From a checkpoint of a small transformer trained on Wikipedia.
Architecture: learned positions, tied embeddings.
MLP neurons of a small language model. Each row is named by its layer, matrix (up: input weights) and neuron, and shows model dimensions 48-239. Each number is 128 + 32 x the weight over its row's rms, rounded and kept within 0 to 255. Numbers have three digits each.
After each neuron's rows, "fires in" lists the words (lower case) most often at its 100 highest values on Wikipedia text that the model never trained on. A number after a token or word is its count.

L3.up180:142160157146190106088152110202176133168098112107090126098099090038143045151199158150172130105110153067099115108129158066050125120146128132030114115091142140117118182123139117168115141147113135086125074165154146118148103137167109143138140097157089147140184182150120157104129143172130067094166174100126090120102142149175081094180164096131108109156159155056163171085101160077154116092166192088156130135093102147111141109151184123142127127151105152087075151129119091112169122099154125090127119133134123075121163094092170095089085135129145162139157130130133120120111153117141122112
fires in: "was" 49, "in" 4

L3.up691:126116122103116134177055182170165153183103123085152110141142159138142095153137117149124092131149120102134174183096128144150101165164124109121185128098131153072146117153090158129192136127155121146132099072049099083125107214129087123098164118088149127089148116092151093133181135142176095173198091133147133074084129168185106097116105164164174079080140151100149171125088117139105114115124151141102173119178146159129122131125156148175176151124124105117063169121119079186081127093202123065138132110100170110120096174109110095163152121068130150137112166054145117143127054118151144148
fires in: "of" 36, "de" 9, "california" 4, "manchester" 4

L3.up641:123153148109178157165118086063140105073117080122146138100167115124124140120116123093191231151106158128120119118093161131118149154144090167121116132092138154159076125114129110133134115131099162154166102139160117107097120167050127156103104105139120110066127146073067138154129113115105100150164099128098062139088193091141133076149135134146169172112135100139075166097157154186131083146177142135144155141101093185149146104120130093107128092142075164095110055178128120157165179199117149107148104140111142088102141147141119120137097139088106137195164109154182107108187124017146139091
fires in: "released" 25, "release" 12, "album" 9, "actress" 6, "film" 6, "book" 5

L3.up793:131135168172116126154128128172145187149072132116171154155081151133130137133119052169172099094121103128135137073136181147156183153082177147136157083146102132149113135077134103130075190157087049119115129109120144152114133131170129091076114175109143117083105144086152109117085107164140217100137156096104184125119124119116199109171164144101147111167108141184086108131145119078065114095127137085181148106117152095101167123141128103128045155102158158134157103142138088137144147120164132134105116052152168104162116104147114083110157163159110132104127153143125090120094150149095111110
fires in: "to" 59, "cancelled" 4

L3.up968:059147113147106125121108115143110183150147107095124113164162173073135098122202099084126166110116081074172108146079084126119085174080153117114169112124138133159143129153162099148123143141182114110145110090167010113143052125113109089107130132092176170050082155151127113071177142121143119114107125113130125103122099190078110144107187090168073149166177079088138141147118053152127141172154133161122132119158131121142114106129124157133143142160172128151122096160151111168086094110043140106125126136167150162122129166133088075132136163183124116102157086143151149150088190086149098104
fires in: "its" 50, "s" 6, "certain" 4

L3.up71:129119132139159108063115145110134203105119180125080155116136136105136163130100141125083151158140142175126130157122162121063151081145146127106053082101165132100152175150101094076172166143188075091099085105136152138093119127119207109144111111199128134184153109176151114129096140117112087111105171098111088154161153147151113183091105112137118080129131163089095086067145112161141118132157129197140154081125076090081105136149189068121173106154158138133174091100081149144126110164136142113161093082151124143170101111158099116116094099156107176106211156174135101196164128091119046183
fires in: "until" 23, "was" 13, "two" 9, "been" 6, "district" 4

L3.up380:101145123104161134110123117148133151084103126150122067077148146108103140126136077094112121129092145133112132128128126109189110172104134176163119108133174128040070137080202131101119127163090079078151142161154127164133111133138129153140124098177208091070129163089150151063197088163134169145161108174116122151124166129177113127166099137166145177086151163128170042076130136180075115145174084124186134154106092175123111113092127078146143149136152121118138083146148120140088102118104170132134142146145087135126176131074141106157127196119106152133159107160121164059145156131151143119
fires in: "university" 21, "released" 13, "release" 6, "universe" 5, "incorporated" 5

L3.up365:118099119171084154120132093103101133109178125120101074124141170131105147134150128144061067169132094160103107088145091113162118143075198112161063074131103166070103139111061093140112100186168143120176128136126114173114123118083129066126174155161094178145155107140173092175167104111142165126088177170098150124127151154106148117178134063143134122135075185152129112123169156146078042183118112147147137120109118179142137154154108156146178119119143095155160190207087168105176166106071108143128090083166151125106138155132123109131169101144102092126107101079112154133074143176133059121
fires in: "and" 76, "to" 19

L3.up39:125089092092188139108149179125141115143137158082156137116138130109167094117137155107122145087120118129127137142139144198135146110159183153124168211134098111112110135109198118122160175143116103161156145174117157169133078068119140133145075068118136126098101172126099107154081155161117129116150153095144082120210113091182135152105130124111107143171118158098133135111100061123114110147143105115126117157167149115067098161176154151104168206124099180114151139131187051077131106164173173096227173105110142125125162125126115071146109124133106091103162121125092090103064115076090086094
fires in: "been" 25, "was" 14, "being" 12, "be" 8, "have" 7

L3.up449:126125092133168111115114134149107156158101170103079132155166118113201145084102076142169132160169169120097118127058099152162087079100066156116126083097069110112116148141187102108127097078112175153164115170120170139169072092137126178157130075188205149107156061069148111164112118138151120128099151048129112099081163097139164183138115114086117106150104177143106084132097153101076137093205162110089126108083119136153139191128099168114132126135114130157102121137086173123094132141089163123080173100127136204150117129157102179151157117110106142115108129121129153092112173159147102172
fires in: "and" 13, "television" 12, "early" 11, "life" 6, "political" 5, "hospital" 4

L3.up422:146060151187140171155098134070132134136179069148128169059096151106149155155131130085091106101100082129024128167171094137149118101156133113114089144100102081116166143158186099111127143157102099106119106100052119125167165110100125149158127119108065093131149136161180180101189054110134108148107116135108162110134077118083164108161148115121134159114119201142138042127180094108117171154160116090089148143116085178082134096112165118130118131142132095158124100104124094094125121123077113113175156126110154089098174098107091074124164153113088137104127117194105136103083074144121133151
fires in: "over" 24, "during" 21, "along" 12, "with" 10

L3.up181:121128139098087136115105107147156104096160086155154089080174161158121114192135126110134121157076143118107116190101046072139141128119085115167118181130139149172090143160149128136095074192137208123067108157118133125147060146135138105142113177099159128114154160133164134137152146035142199157118145162168140171129097107148138137085076152156101140117105108186093113115181059147079137140163120099089199078127132165126104112126143134144135134124173092157163181110195118118143175078189040139153134179113086151101110136149156153117144094116140136147119106151165150165128080103090144108
fires in: "it" 43, "the" 15, "this" 13, "other" 5

L3.up342:110101092071120142167084086105157115099098081086123135087121142135113176163163147144133209113100082160093105145148155136168062088140160159105110100171099134111122113137114142149090117105131122099126113153154119168166119111065094142119153143120088125143133087140182116171087213127158108197079154061157151091157164166146123124137128122094169106157187130108109153054113156106088125122118165131141093168139172117119154144156157196113099073186139155125129134113184086170133123169151141113093106123118131139145111125177150092133135101142121143199183131122093085201146111101122133108
fires in: "as" 53, "by" 8, "is" 6, "penny" 5

L3.up653:083154104128111076153123181136130147046122108154120129156103171142107174155132120110133105113091096121103141138221145119204098138124093176154143143136127104102101166139085088074173130107100147146111173106127109114142171110133125125120108157161139128089143101141100190161152107105146157113121161090135092181193205180141136138090103139115103086142105128154123154136120092182138150046146101119127148089131050168058105123154106113140131163133169133098141122118167165092120112114144124193097126099096166095068087130148128166156148133125154151150234086157156092124149172082093125118
fires in: "the" 46, "his" 8, "state" 6, "this" 4

L3.up687:140132071169092095119132085114153139131126097108110211161118113125089148108145157099080089076103165091163198106090038131141146169178165119178169150160135117096157120095133141141174099093121121121107124171106133129183101083151098183077140111098125109099131208094128100118129169171131138089135186127155085102155132118119127111126114106107144174165074130099137102113083122152076168079072162099130118103152117105115186132140071119146194151109174077157150164167148162142110089111170115126121120161074155106098137150141097172102111067154105147138151144126083153155113112118162128105
fires in: "the" 43, "video" 8, "s" 7, "comedy" 5, "piano" 5, "television" 4

L3.up331:152162067091124121097098182150140084123169097151137184105115138171103118095085165096091142139107113155091150190207129136164189128048117132092102142078137138113126113123134138104196087146118147120119174179067161135098169150123125148108151092094157124090096124120109150088102083102147178124171094148117087140177095140144097141115121113046173179096126146138165141171138161155058137114118137140100120162171145155105110115147117148122102126223173146169163084136144164158075124054145067098131122132075122084121102111136153120122205141136145155144144135136138113144081149060111127147
fires in: "the" 59

L3.up168:093108164078106147095139141165176124103170151097094136109162094100121149114085110106119149119182153088122097138090164101140133144133146122110168126086140132122162088142166143176080149121119140093145126149147125126128185121169106153132091178120102119125097149129104139168123150076164174032111121144119100103085083069135071092145115036138086129118121161125164037110146166158155107093151137119176151140147151098162132181143111136161124130086123068122061102154137136124131087125092195159181072109134123078089138090146167122111117133135133110096109126126171137173144098201113163147
fires in: "which" 42, "who" 14, "white" 6, "while" 6, "executive" 4

L3.up885:139108076134155085120146195083090137135127126133091129164136151140096061174089073155119150113095163108154148112162171107112102161121139108149119202126120112071099140136109092158169083091106152103146145164072104133064095113093153103158133105140113111089089175088111086136092109102084062133135143140131116148131144141081170110141109090133136129132117048149104132179138095196111093101160166161144148119122181087105145132146135190077140135166107178114148151125129160110198136203106183124101117189116135088213122111105130128179129172143099157126137092062118129146188168064131162166
fires in: "company" 20, "signed" 10, "party" 9, "original" 8, "species" 4, "railway" 4

L3.up918:134068109120140100193128139128147160172128135157153137096111110094117128094140171167135154129089203123083094122103113161168140068047149096128123140094086145123158116094124122152116160061182131138123070150129100164061108143149096180109106071173112129069088085149142119122118180110110084129142147133155135144138109176141153160150117141107174110104121133100167140120089078137103062108078106108083128142099143086168135129178132161152169084133101114108071175170141143173108146153125184101129099143097147150092145108077090112157131111105143173116160132152117111184118103137136138115
fires in: "on" 15, "of" 10, "in" 9, "at" 9, "for" 7, "the" 6

L3.up385:089127135059173123091097162084092144141148121130085125066068138108106135117113127123160126134130120124098139110142115169106090080193100111167126142052161130178150093121106159134166186126150129150130126144099157090067136123163093129181067140123157141130140139125111106119128113162106117107169172152165096182125120156162067107142077165178109160130158090093114064110074073104172115084094095146107139098156138126204163112107178135132179142149140146122107148121130136108109124172079175114197093089188152087146138119144169088107214145113129113123144134158157140147109103133133167136
fires in: "that" 40, "which" 20, "of" 6, "what" 4

L3.up297:143086155123113132151142142148144184049057100166096103107145150112111073099145111181159170197117168112124112125146163105101104098134182126081096098078074103164152072117104130100109106209132204105172103134155149161112106163099151124129120097024101090126154101120156097095171094151156078122113142074124154091143080162154189114176142149141149136149165151087135163080157113139151161165119107128074125146111158171095184137163043159128138089105101113112107171076208123189201131139089147136136165115088115101076144132136125144121115120097112206051129133098108147105099086131100114126
fires in: "in" 54, "from" 12, "by" 8, "new" 8

L3.up993:118135160121135151175066109109070034100163132145108123114210159163172174083140126105107124115138096118070158132150134136086168085166155173168121075106136118177078156077153133120080151167097096082156061112054117084160174120172228092103139187123120132142063111130105151081123092150160119109106121117145131153079131127077110081136079205085122171167138164190132092140158108168146122092146124124117180129109141097113080110128120135110166153125128089145087137119120125106073104149120203097124093110110146096165094096195097147129196144164108134120120122155129163181085160138130142153
fires in: "when" 30, "where" 17, "between" 10, "known" 7, "present" 5, "because" 5

L3.up184:129081175105126171109176130134137068120107097101128124096074135051123154089186187144172125114166111084114120136066055114107175145110119149173137193164140077145154089154158139134147111155152111126124103145153127195150125124173150163110099122085131147139149127101104145129156109080084041164112157104098098169158120136067145127102119116130133129177094142200143063186151151150118116118151108136154110188161148155066078131109164097114168120081142091080104175153159129147162112068104121193156150106150059093190151122167059087126116173121128119110086126131152177148122126156159119154
fires in: "released" 15, "area" 13, "through" 11, "published" 7, "established" 6, "description" 5

L3.up310:103142112105187104160123067082149205127123164090152132083125106106111144170099106079162148158102107125133095120162179084130153155094142078162135115098110117137138115126161128169062171165099133121177133193158116147120064125140189149147167111134113137117176149166198113179095084123181133056136126125074149143097174150092058123186185158130109072199176127091065144108178106138148144096162108189140170163110122164152130104078121143136108101103099109148101184109106157155123153124124064111111087145134163098165153141133124151176028151102129121146165157121116119095110124173127163193
fires in: "other" 43, "own" 10, "owned" 4

L3.up272:145119097163127121174166089112108128135122153151086160127117140069077136133148109105122092094097173126114085167150152100124177060104153094129115112156145146147166090126105152126153085156138097074140159143098152153145114154148133118201199112156112156140117094150108122102163089144137166140096106181201186099143126109099110104105200097085130118116117092099122152081206123095072117112187150120110104116126160106175122104153137142151136138160148127130187084094109161135174099135147110137177105104146161122133139106169229129081195149128074151098121106130207067117120172102057141110
fires in: "two" 41, "four" 12, "six" 9, "nine" 7, "three" 6, "6" 4

L3.up533:123133131196138128099078153150088099154127122099156123082159114153175164164193118109119099125128113131142157198083139196161158133143126188109190046077113142137139142051166134113111152097104061124128113135166189100139143127112159150137069056171129090109117134139162139167142122172079143110156112188205135095169127082125114113172117114100111143135093158189113124133108151124098127135136152141133116090109175106130110099130082156152200153136094116094150170167168146134113132160128132099151135138128146072193113124155140079104118145121153114117128191124183065154087037146150120136
fires in: "of" 34, "in" 17, "out" 6

L3.up925:137117112136117085043166117088141120115148152149105073124143131088142166137110101128158113123070109094081152145162044153097147119171145149115162168084152157167125180126156114132180077181108150114100191099134130174114048085099153115118137115139075178113099126125174092100049128094131106169163129170107182153151139085113193177151103141129185153194096123137164048166182071138132161146151108118143151103141120113130126095097094124158190161165083135104152144086145124149076121145122200120117127103140191125118126150111159095074104115111150200179113071122133120122100123105092172145
fires in: "the" 37, "an" 12, "a" 11, "its" 7, "first" 4

L3.up488:080148147100161097148121159098175095156160125099096132133182110102124145120089109101123123130158109070145220131124174180138158143157125161136103142099099137141147121163147158147133129128106135136083199162135148114116092157162221135094073112079093145161167126186130086123105094152105167126161195131110098114136125123083144121106116119140141158155083131100181116163130152165119098107103143100158074139075154100126113119097101169103093092108139128152086158074116154161134152121166169147125125092150138086188150122053114151133089156124181171185171095110177115069108092138158045116
fires in: "a" 36, "human" 9, "died" 8

L3.up390:100142179147137132133079102185118109101146081106125092119150101169128139102137121068117154116161138083113179144130149107196073091161137101189117080064152070143056115109082145073091144126132118154150142194056160119182081122167137106154112110124132178147090118151135126084156126092132144112145139122153194097124141127108158108145133103094182167133119107149136137140141113109152073115126133098090114112152109086129165117148131144120155087101139114120176159102134120127128148146181134044144115080128119147157227162144137147140204091121159153101108052137199136129170082100119125109
fires in: "that" 79, "social" 7, "all" 4

L3.up841:167097093124127105179110069186153178074121106187118094160153135127141160071158159147110127130127107119137132196101090161126083159145127125117157185129109153115190135129137135130134099120166118164114073161110081135069138046123126150124138163152108103115081136107153169128146102088144084134100116093130099091078124115106109126146141140131123117140173118153133130132167111076103181115135149090164131037082133171137127105140137092142124191129143123184105162147045084123130151122158119106159138129099127106159096129132126172081176151133198120141168187108131112119149107127106120139
fires in: "than" 17, "through" 12, "this" 9, "three" 8, "those" 5, "john" 5

L3.up99:111147191151176124111104144132167162085057104071072115115116133125117184148129165100129116147162136098115135160121091145118134168121112094126132083153152159049164179155096128169187133125130161149167154134077157193120132148102118127046101085116122169145167165165133110118125105100121060120132119123071065149054167103159123169093101131124127123096141074131118115134092124179123073167124139131075118100179121070128154087118132149158132110180109110171130095149183124145097156089121120095129182156123141116169117169099123211063167130152189147146132145132125113122199131139188109101
fires in: "film" 18, "production" 11, "point" 8, "points" 7, "produced" 6, "qualification" 6

L3.up558:126126123080157106063127086122159135148158059135139069142112148118131069178139161173153139133108083142093156133162142069128163123146105129141156132181090074082154125137110151082115139103109061112107137171087151155101091136063156105201089154160131118182123135123139134158112180113095100110139126151118122108106137085133119132173118158089159147160098151133099130081158098098103153142117127132166134133146128126120160138214087101131099073125189142152126088073152169122118133117102151155191157071113086124108117154049140142114166101148083173097072079096166114133159080102111211180
fires in: "british" 19, "six" 10, "four" 9, "state" 6, "secretary" 5, "fourth" 4

L3.up170:142103094122123103144101034125122107144125118177123122091111115100039088095117075163151184177077119075097066152126119124120181116095166089163153182206174125054166141148132108124117065106179125155085137119177065186121121165123056092141113134149104124115095123148156146111160084051138081166162188124136144100162111148168108110106102143145122050141104095136163127132140132110159167130145124092127115111121163113098132148141169156095084163113141155129151098150152108137113160107050108132149113097136178103171107139136159129146175071112140132129130105124165145131135118133122170107
fires in: "with" 29, "than" 7, "through" 6, "this" 6, "woolworths" 4, "those" 4

L3.up141:114172147065141142186139117098104114137159137174112070109142106096156136145178171120169109157095117009110133163152090109138120102133143095093131166126160126142083162125130113140125110159132125080123123180145081159085133117081127167126136099133128115101118062083129175156150118040130097140146091204114110097090117160143138139142165130160134116115175100148154100180176159154076093137115123081087126182105132141113118080171072137179171137102150154086147103120149138143181146115170161127145115184131133200147123089159171108144105125130135176120088091195110077107153126160101138142
fires in: "two" 27, "other" 12, "three" 6, "ft" 5

L3.up767:112118139164136049114119142088130065090153111092171169122077170153145209132088144156167120085143120067081163179121161179161085136102148082184061161115156090131159104148144086110107089123144142115096167176095142153157144168154168113113140175115143099116145098163136143109100106150135188168104178114115145115129166061129130141100057121142133132114128175088128090085136122095224065100101075099115139136090148175084070140143160126097106181172174203152128137123212136126150102132131127127149132026164133172128164142144134198159090140115185144107143081128107106099164074073122137082
fires in: "to" 45, "later" 18, "in" 7, "by" 6

L3.up602:138135153232086151109105179110095118194140135078104139158163085121144165076127089165082137158167176157085114118040070110133118171173089143126140195089116126149095153184157096161084093135151087093157150126123099101102049128154088176101103124167130105155132140120122141056160155179084146119118169136137104184084129119133149107157098053138076187150153158169119089136079141129140107158121124164126139103149128108180087127057172203108109106124147114113108131143120119139170122116111110178081141051104105149111121153161084160106171112132131086122108098173182098156105121147128115158
fires in: "and" 71, "political" 9, "military" 5

L3.up598:075112121105135104160117090131134096146101158113159166134178133145185139137144088122185224128099064088113120068134062087111104189155103143145156097145174143144146091189149091086169172120102083094104130073109138080144139078106129099132140116142133135145149207142098139080085133121093099088164129130119080093138138101109112192116185128087103150144088131196127108135131106126118155090110121204106138085163160084126125145130078143134111099065170119092137114147149073098107151134181120100144147154143156114171100139160159135175107128143119118134153139149116177114140148105130142170
fires in: "was" 44, "is" 19, "be" 12, "also" 7

L3.up187:082150163108107134148129138142115110146100144124136143086083127107114131150140081095144133185113124136116156137157162113111084070133167112151151172077117087097128136155157108154092126188168151095116094099197108090177087108109201114154090152158147152151149123156132109101100094105088111116208149163130117129131099044129069117160092084156122097204129191161186133129158155136137111135121159170081148122187105150146069094175096129099192198132087106084101147081131128176066164102118113097116119170141152150199112141171182161128162116184134125138179115122133169129046131114100159164
fires in: "other" 40, "across" 7, "taylor" 4, "osage" 4

L3.up614:122102072149143121148079117112072137132123128139125072069106095111110066161168110121124145166131145076149133118098140203148113170157183136161130081099101105124126158156122122171181162139105114107172108093162148122100147096075110137165138148094153134159086100070119119141096123130156132119130128165138155068109184086148119104127176158164128159048134086185161113147112094090048141141148141172107156116110134152066117086111118151185136154112143101106121063075088088110194098142164086112182151171103142148133135106154158102160137081148184173100139104155173112107130077125135134158
fires in: "of" 76, "first" 14

L3.up912:107150077166085156143142128116141166143145118163144108089118123093163146148099088116102157122125116121108110127117000139130128194109115131110117184141096124086164105150159115138094128082111125089098172140138201054137206098101078111096119123139152128108119164130133091171119124105114110133157095150168131167101175161096174140123134158185097085164182154102138096167107156137118102156151144125137098054136149133143138112138116115123108055104134113098075102164162134134103057113163113117126110120121117091142125146134138148142167133157067143144134102140129132154142180137117123092
fires in: "and" 51, "or" 16, "life" 4

L3.up535:062100125106172045213187038148143143139134098139101077083146118125137109165166133128122139121141114117164104181064023137111138085137130177096101095111165144133170130119109127161115108043165111141106095132148133140177112141116112189138163120133118140071147154163163098122110187085134155085146175130104080075137113116086079123102136127115124116189169144089136114138149137149143120140142168099141116118140096170141132123151146106104161135183088133165148120129113148096119172179187143185161133170154105108123147090140102110062093127120167156143146102130147114148118220173108121104
fires in: "as" 43, "is" 8, "was" 8, "been" 6

L3.up697:113210117154098086222124086099093139172126141155139101121134161092165152154135136146169166075142176093120175137080099109101104130131090072182172169146137128147094132121118123118143123148101166120063076134177166118108112118167166118150155112128131112149124173132127147125095097194061086108070094108134098108132102084094106125172166149110165160089116118142176150148090104104181124045130142111088136078162160180116174116145127111134102133141123162163138117084161084127162093128175136105119171110128154170068141061139131118084141149104174214120136116140169098124065162139120149143
fires in: "him" 24, "born" 13, "himself" 10, "get" 5, "gun" 4

L3.up280:127106161110136122147103098109144148196128092175148077107133147144125155080094103118041118151119139109160135104141063151147122115127099071124163133153089111134160092146140165148174185058181118154098131132167183126093173100097082082141161121118093083110132122167102146142210136079120127100141143147168078138163117122101055121171063125169166141134148141164161134126138113129105095129082133140151151127107191155100131171085160102109155168163173055152119114163096098145179131092109161073187093104100088102100102084178178188120152114146105084102141182082129131122126120137129104159
fires in: "is" 23, "area" 10, "of" 7, "at" 6, "are" 5, "american" 4

L3.up282:100162143126136135134126087180164107162062133115128116135076134159076137140115168129134138164148087114190137145112130084145149149152056072173117184128109129098088139123114034107078165135102137073149146143127144161121133136109132131188118209093174110095086116125124079166122058137121105175089085130114087147141146110116119155119127118142119181148136080131165152127146048139122126146097111182146137135112103128173075143171168142152140102116122143184090173142164151153202153118185133151145162129088131083141094091069103175099139104166137087097121154152074098158167149153118073101
fires in: "year" 22, "years" 12, "title" 11, "trial" 8, "position" 4

L3.up965:161140087134153158104139100155114147131159147068153175127144142124130093126135138148122164116099157115084109126090071069111141174242074115163117087167146119075120132107139149127198163120117131152176137206139145145127137119113108139139138150125087103112114164123114094171142142120177048117150165118128144134118168108178092068168109104176068101135140100134163095062148088132137153115142188133113128104087091159107176123107137133194126122055141121117087084158113120182211106080127109099161175138105108178147073103156143162105113087181114119147121095138163166106075108165103178097
fires in: "and" 37, "for" 11, "s" 5

L3.up933:093139127124135150136194139096117119106101101103108186174105069130142170101088110151075192184119095162105065149091088132099184121145122125050111163141157122138070113087159120148064133167099111019096107121104129125113177129106177172134171143118066109083150163076089176105139099176132126131154117187132134064117078101150124130119105115155141112140119106186183153132171134144091057068147088101139115184109138100147074115150118205134092082121111119105125094164135164111112106135071108120146098138109140213162130088162098135128126135094089137129114127134103122179113102112140096096
fires in: "and" 39, "aircraft" 7, "reported" 4

L3.up426:143070132078179145167156067126111181166133111163143152054124137157132154074100123116095188141124159124095142067171130166122162102089165067166143110168031102161140126074125100096110107074212142114144092140131168121068107091157077174103110087111124051128116164182117134103134177120156079172122190140096147127125062118190156129153087096087136182137135128118145098115125176123124091101072130143102143150110166152121139143129143174185158131149183094139120139150146141106136121137158129126137133094106149119072119151065100150119130065131121127099141170142103123153077111111098128086
fires in: "to" 28, "from" 19, "in" 14, "on" 9, "as" 6, "for" 5

L3.up98:125102088148132137133168120151201150079122106184110176102120143124087117090169149087136099145090126114115147145126107125110105136076186118175168115136162114111068166129159127181203067117160132107103100182144147088108071131100151151075123132101141145119132106114122113134115130119160108171133087066110108125110145113097151170080113141097168160130119183152147105074164157160107115125112092104115147130111126095119145091128151113155088106098063172144146148137155127117095089118147115108177188142128130099078124104177090086105119099116138114061148070116119110073102192107092163101
fires in: "s" 37, "was" 33, "is" 27

L3.up538:111117117137112101143133067089187159169135126144119109113122101096127119133101123130116097143128167139106136123107116156103102081121167121121064125108134144140089164127089102189133180171133157090116184121119052098131180122165072134092074105145095089155126149160153208179176133084122135117118138072162135101104142113171113105155110138153143077190143090152108132057119172191112105154094118192125092124152106103123163145113138100214108081116192142131151090103139103138201115140171098127070068176071132090100091126138141138134130115096120124062113124147133115141162139135093150192
fires in: "but" 49, "and" 32

L3.up569:088130116139115085160129110137136117162112104121107151127136158117110126123096095117070125129098148114096104118098142115130111158133117121157125077084113131176115135098131097142107099103143101068143151113138134147091089133026119088164186155067144160116137125116171156163153156102145137101116086135135122123152115119143069179158168200157068154166136168134109104107083153225171131084114174190093100121119143112072124163107120147163094163165134109067156174130152164113178190165113169112213178160077141148144118108118135142137095108120125106176145129066127179151107193157083101166
fires in: "british" 17, "you" 16, "most" 12, "technical" 6, "youth" 5

L3.up494:143203154107098124095123177171130164041125151153119167107133167123089156126128151161079112115043103120127089141123146149130142125184103117085111128117115148130148115133155070105121079070112132053143107116081131166131130157131101129150123120106093071083120108123112152085164137172112133157138103079049160135125121088118142144128114153164122123134155179160167109057137185142095084189147059178131136111085126149099110160154098167114152097114183109129140145058169123194123166175118136171124141117108147124123135106133131135092085133084199107238127117168126157213082067130151152158
fires in: "according" 16, "in" 15, "on" 13, "from" 10, "to" 8

L3.up660:132099177104118115094144095162138164135129146155133159109162111153132091056122143136105165094114127063151156099146154166178130117126121144161127100087133118162098159132108139114093138175105133171127140171142078086111187043123069134182051071184128050155100127143101114184098134106131140130190149164155098111155154136130132186137130118150139125145148129189139150128121151140096110133094135079128153102118111141111101189110112137124155113164111017123076108109118098124099137115089163232104099179111127124078101157084147107140024125096090120106176138113123140130157126091079113200
fires in: "released" 19, "married" 8, "release" 8, "art" 6, "21" 6, "arts" 5